Weights of a small transformer language model: LayerNorm before each block, a variant of Adam for these matrices.
MLP neurons of a small language model. Each row is named by its layer, matrix (up: input weights; down: output weights) and neuron, and shows model dimensions 0-191. Each number is 128 + 32 x the weight over its row's rms, rounded and kept within 0 to 255. Numbers have three digits each.
After each neuron's rows, "fires before" lists the tokens most often just after its 100 highest values on Wikipedia text that the model never trained on; "fires after" lists the tokens most often just before its 100 highest values on Wikipedia text that the model never trained on.

L2.up394:141149103116141131133155113098093167139136137135128143164176119079107080125138167134142127090112119104130109106146142162167142067084126128096167134147093102139094111149162094203126075156113115172119173125135097118134139116160093106066081155160184111127142123163118157070076097170121069077145087083084068140145175089084157149069103166161075123182097151125121101170104118123108184086119150144148111153171113104156087124197095114099165182179168110106106147160203139037163156203117143133109139176134178095159069097116111085097109156131106178106130128086122096159132129151110107133
L2.down394:108072128151095164145136115135143217081157152168132108094093133077146124149101113163160117118163136096103135211143102120138134163171134082141084184097144143160102133093145143122152119110137155165095105147180058104096128151126097086184115154116141072068125125171102130085136132136146145080082118151168089121136108113125092155088121156137109190111141144109128086163096110128147154155107149150087084154083208065173177116141168092081085134116126099143145121088135127126119117173132124080098165055152174089122080145133112150156149187137129039136202128195123137072115122138168111097
fires before: " ", " FC", " A", " J", " V"
fires after: " ", "3", "ode", "el"

L10.up756:099119062115114153155116082093039117186123122102111123152154109139103195132113138160116194138109109132158152047156171099212118118158125137125141085077092133170179113126123142127122126119091172165139110109116118149156163109107166197115068117166121089071133190107086120128130136092146123157148088132163175149095145147088073103099120176070158094184085158092153166119102099155072114085160143088115112151188146138113150124110090179166072097071131142091143146117122177159114106076107163128130184123069129073159078100096128151138118162154157095130101133152155095141116119121160151144
L10.down756:141114156183171182144062115154134142131195147112117161138127095131167146167138118086119100128145131125111135131147119160030124113144180142129134167100210091075132107127162192110140157092158120137110168123165087139140132089124138129129091131048099117130134087115089195145144125134154141037104173089106125137076126096139151103148200110147132160132208134113100075187111098151085109164117091098095099140128150136147148141092178135119204116105157078048159119147163106103099082154142078123107140087131135177113122164116155185112113142085141155132081114071128142136181108123122118083
fires before: " |", "ian", "ist"
fires after: "|", " |", "-", " a"

L9.up41:166176147154138137117104083112133153070157129123052128098243115124123123098128135125113126162115065166126128101135141162193133099114106087149123128111130102105149153090133122149118131116131131148131200114064171118154188132094111170141096079098124147121144140075093125143050143140183115125144109142106126132108108108156108080140118067170169132061135128145171093125069101090121144127124130126109155105122173127105153138091178108140140204166167142137142137150191108127096105071085083143182191190077125150105127158152114093079149171079083183105152111135186113152126090072138106176
L9.down41:080133081075104064107141134143122151181110140177135090125184129152117127158133105127156127145129141104149146161131121100091091133100121118126196099139122088117100145149154122150070175070075146144120094093128174150103129150125145131150075171154095182182159165098148141080152075136109168125116167107072152127138113168117054117137171107130105179152137127153070175131117029122128128194195093125143079123104120160076117150138203121144198112133102120132109126079199118094088125099089124104144158167154113132160149166093067089164084163119118147101128137111116102131119219134096150109
fires before: " (", "\n", " |\n", "'", "',"
fires after: ".", "-", " ", " b"

L11.up113:152122165122075169104194094164100143127174121125119188109108154111080144100150154130076181177081132093130110127106128165141155110170085140148127165182116118133075128120168098165063143121088142143120134094166083136124108142241102144108150162120084106123079092149104082092151110156096108099130135066168108117142117123109123163145162089181158121148080162171124129121106118016099140141108188140172125206170144173079086136097149149128130116145090137162099166123114161083143111116155129097121158117134138115109074127119143144143092104080186149097101146192141181161103101091084151115
L11.down113:158158097150171146088109105109132097136136097108078141118135114088152125139084126137088154133149122093145152165089111148168130103092085112105115155129123139077134161128129159149196128115086159098161106144186136123109176104113088093108170159081166173125127141108152111159164171112116123065076091051135168152109158054087096024136092162090146143138107158205127042112183093147110082174164136154090119127104116131101155144139140083133161087148102148177135152138171161135213120103164128116096104168084119122144126128114093170156100092137140079195153131125166119140112090158114103202
fires before: " |", ":", " hold"
fires after: " |", "ubl", "|", " c"

L10.up907:119126111154091103133150174111136161110121092145175101119107118139092131101168115130136136156121131143162063124106142118164173126124128210128117125111167061152143142106126056072077112108169114133155142102133068113122169135102139105121163153198179125113092155143133139092107100087159114167108094117164122121175085052145161107189121142131098117102062152147119145211131117119161119116160188133115082147109091180123051203110121073130138120087148116144070144082126064092156090107131120166087137136066125136118082147118131119083181066123149089117086220151131113135085145098107109146
L10.down907:102054122088106079100131133126125171102133160089135144117176096154183089110149132129125145114120073133130154105165120121107094101111104127142089133066128157141162058131108163187066149101134127158155077157106199155138173129106084109119112079167111083079123163102195139176061149123162142162149185099162139159046143143125098140067173122139139193141148185088067138113121129102198147114172147096153120141138118061124099156098146083102107151128120171123118161140113187102139136134183144162131128121096133088099160155136100147115156120161077067116130114151188142135191170121143086110
fires before: " |", " v", "out", "urn", "ed"
fires after: "|", " |", " to", " T", "urn", " not"

L10.up16:195139091148139135110144145141138139105084132089121098151143142146126119145066138116136118133127128175130114119080133138140155111162122137129078166122115106115134098103108163094159093081121175087193088101111132118106074088153069165100168064151091139142094076160126081103102177194078148170118135112156144117193186160183130136202077086136105138140103167118162144071118126107070160133125093156148114097138097149127037170140129105140124164156166224124032139107167138113122107154145084145147135088119135189128145133129145128154132177132157119088040096151158124132156079157106145140
L10.down16:127131106128134143109134145104118169135155171131089169142100143102152078044168129083081143051095132111101119156161133120145073152121083105195135147064130132091101137071188096082089143119119090121134141114189131110093091141096119144197094181137128164186099137171146104074157129168157128088128137145182089097151138108096121164117147127099090142138176120106200114141179187106104180094144204093100132121104081141140129114152163159149153140081120135095139094127128126110131133136184143149113058208117139185116174097148098156124108131094151098152111084176151163121105154167160105189
fires before: " ", " \"", " |"
fires after: "2", "1", "3", ".", "5", "6"

L3.up915:128146181199155142085123140082166128032122146117106141100114129117139084104213232151097097135156077126138149175158109158127196098154131131142152133112111088093169183115091126061116127172087154090107122112167098070126094134186106130104158111144141066127153155128151166129101123138121115098146130102132109136114179102132123082144138121135172112131125160189141107135101094112137133152074082136139127146092142173111121157056091099127122075108167058143122129154087066114178152120138131111113135135099129163138129115052156113123151154114113198114197123054109146127129111066174113105
L3.down915:095141154129147101162153141123128144127091157145101123135170148079102172149154112053169150123142116087123137138148128113073184096151153177117137094160131085111209092143184113110129102195114168080175150167143112118123152112098137072111083151156112105163188078167128141127077122184116124152128114190142123119130169110094177147142090143155097140153169073123156125052103115152166162109119129095097111073126102043136149089096121161122127083131193104098112184074136115072149099129157109179071108102175120119147164108139141201177166183153105117086121118116115105134191110123126125185
fires before: " ", " of", "ern"
fires after: " the", " |", " in", "In", " and", " In"

L9.up47:162143206079110131155187097069153140105196091137114154101115147104111128143127191116113155123121196137113091129155149110165152148148122138127145124153102069075148143150123084090127134165166125141112130079123163091064175118109059151078122082168089073060125158122136087048094163120132091138110118124137098119122117093157149121176111101114162051135146169117161134161097101104147166164124162102121132159144117087136132227131142164131119068135148116148096143171160148142146123203106063138080143126162149130138138065152157101078135150159134152093052088141112138098144117068121140139
L9.down47:104120104133117129162097104190161060115153192162192111150147116111115107133108103186143115110172143086086114139101124115149150154159176042132168135158140110205172130150140129147122172133110116127124154076140073126124146144123202150138074145112126077162163105115095138151124177102134182156122151109123145091132152148101095125128074167117165060068154106065061162144028123111096107141115105150083135149165081106121136118137104129137095183123131182129135090109087135138094128121158119056157079146137124107139118131145074149146099139182147060144111152150090082120081174179111081129
fires before: " ", " C", " Sw", " the"
fires after: " ", ","

L2.up241:156116112124153027193148110093168080171099167090087090093150134121150146169117122145094093107119030179148113132116146167143082123099146148167166165149099111117086088108144125074151158122126093136189106124188106103155091125185132133168105125147156110140081105129097116122041105064159145175137134109105148124146101132151186125117081143141101111158098172155122112095146151173132195106192171168126116141124142170080101171125105158100105055152130094151148114138148087155159195126140145151134157107090138109128092132113066120113104172109128097127172172130157101102113130081178121187
L2.down241:085124104175167089100132187087162126127097181104139097156072179144140165073152151139083185110117129087118159154115089117123075111145134156150113154082124204111129148099181160105112097133128189123101076162093090103115120152107139159084136140164152122057135148173142167163184052134172120138170124122141101140069163145126081095190065112148125158172122179094099140182133094130175150106147161121144072146127102157170221155124126101113142127116133134067124095135143144141128114130142155096120142166104081154102186099166126106102133118172153139104077147156084079084133112098141181101
fires before: "0", "3", "6", "2", "1"
fires after: "6", "2", "1", "4", "0", "3"

L3.up475:146116146158196171150172173127132075148120117112111113088076090094133141130104141153096111112116130202206151103129125197139074156152112117115054071148139139121093092083151113101140076102123147114145155106147123142113126164113155120088173128136132091079109167169126181095048134124096093164087118119173116116139154154106175107139175124138097106101158135102099167109080126040124149129084091141150160184141129128064134096142133125152168155123181084108110116151135159095154195145183120159134062164178155105131146135098089148083157157126121166099167096166155107134137121133140042191
L3.down475:133098117086162105102109113189114083140129122130193071104098119121179125144136124134103159161085114144134059166097176121158109158124147144108077101110108126121125121150150216134136092130106138165159122102108148172111062135121120103158136111118149113089153095146146176072123130064123123046093120170115166131195173109128131122153102160057163092137112166131115165098089162193035135151161119151127144129125114162085125115152141139125066119111196120076127184132131131116053074078134122081144160122108140103115111138111061131090154174078108122070118147177153165112128125114168196146
fires before: " ", " —"
fires after: " —", "s"

L4.up384:164197195115136131091139197097124136098072181219120098135170143184136128140145159123117138102149125144120176141134078183163174131176080160151094126152160114142129109112113109089084100126079108050097106051163086077090122121149104165149115154100118136085169144101103141087109163173165088157154147083121122139107093107173124111104132117106153165137147177179116139074153060106079120112176114106119155132130150191109112122096088119168101144145068118090146114145119066152167141146138101202147125198146129107134163118163080103120152115113165147139109110126130157110151158088191153145
L4.down384:124167099115128106069095159119084101171097092150126145101113126108121164194077125120132087109178135202146141177170139106108165177162072134106123162156075078190115124104115164113169098134126126140164113105096050085101163105110110110108179180082115184102157128128116085162149123138143161129185126169113148110138097076137124125117090126126155167167161171101157105093140111151120149070149166056050196111117078161166165132127138128129130119119102120104125134098179067161126078115163096110194109134117062158077134147101092135183141130173082145094137079129149150090152166155111145138
fires before: " ", "000"
fires after: "p"

L11.up45:116102166186065106161164143102143165072075073094175120129160126095114164136104125181150141143135144128185154084149148120117107111110154124086160123161163084181140148104128138092121103151119123114094094060128150114114132067110139157086113148076128095124144139100127074147145113132086089125160052158179149138112119127155139074107074144058119142163131167073118077101135163107068105125143144149124105105107113121107123163094162065231101148124185124097116200096153156115099186166099138115099170086073188163089107123117107131125150164110155095069094165128108142119103141145110188144
L11.down45:132118189100101050130127082145173119114156122138143129094138101099108181080167133184109106140151078117133103127089115089135098112087223157138093113137144175159122123149126103141089163075179158149105168132132134137090140167113083151155125144105148163157166137138113116128087128160112116105156175182100148083070101141117130111124116137151126185169139186147079155182133053127138113135129104107135114157085122129103114182119064077174093121106087121095141092151107122083140142074168189099094076178136076107143101114151067145120120124136171175102074225154113111109137152148097166067
fires before: "202", "201", "A", "197", "P", "196"
fires after: " |", "|", ".\n\n", " in", " from"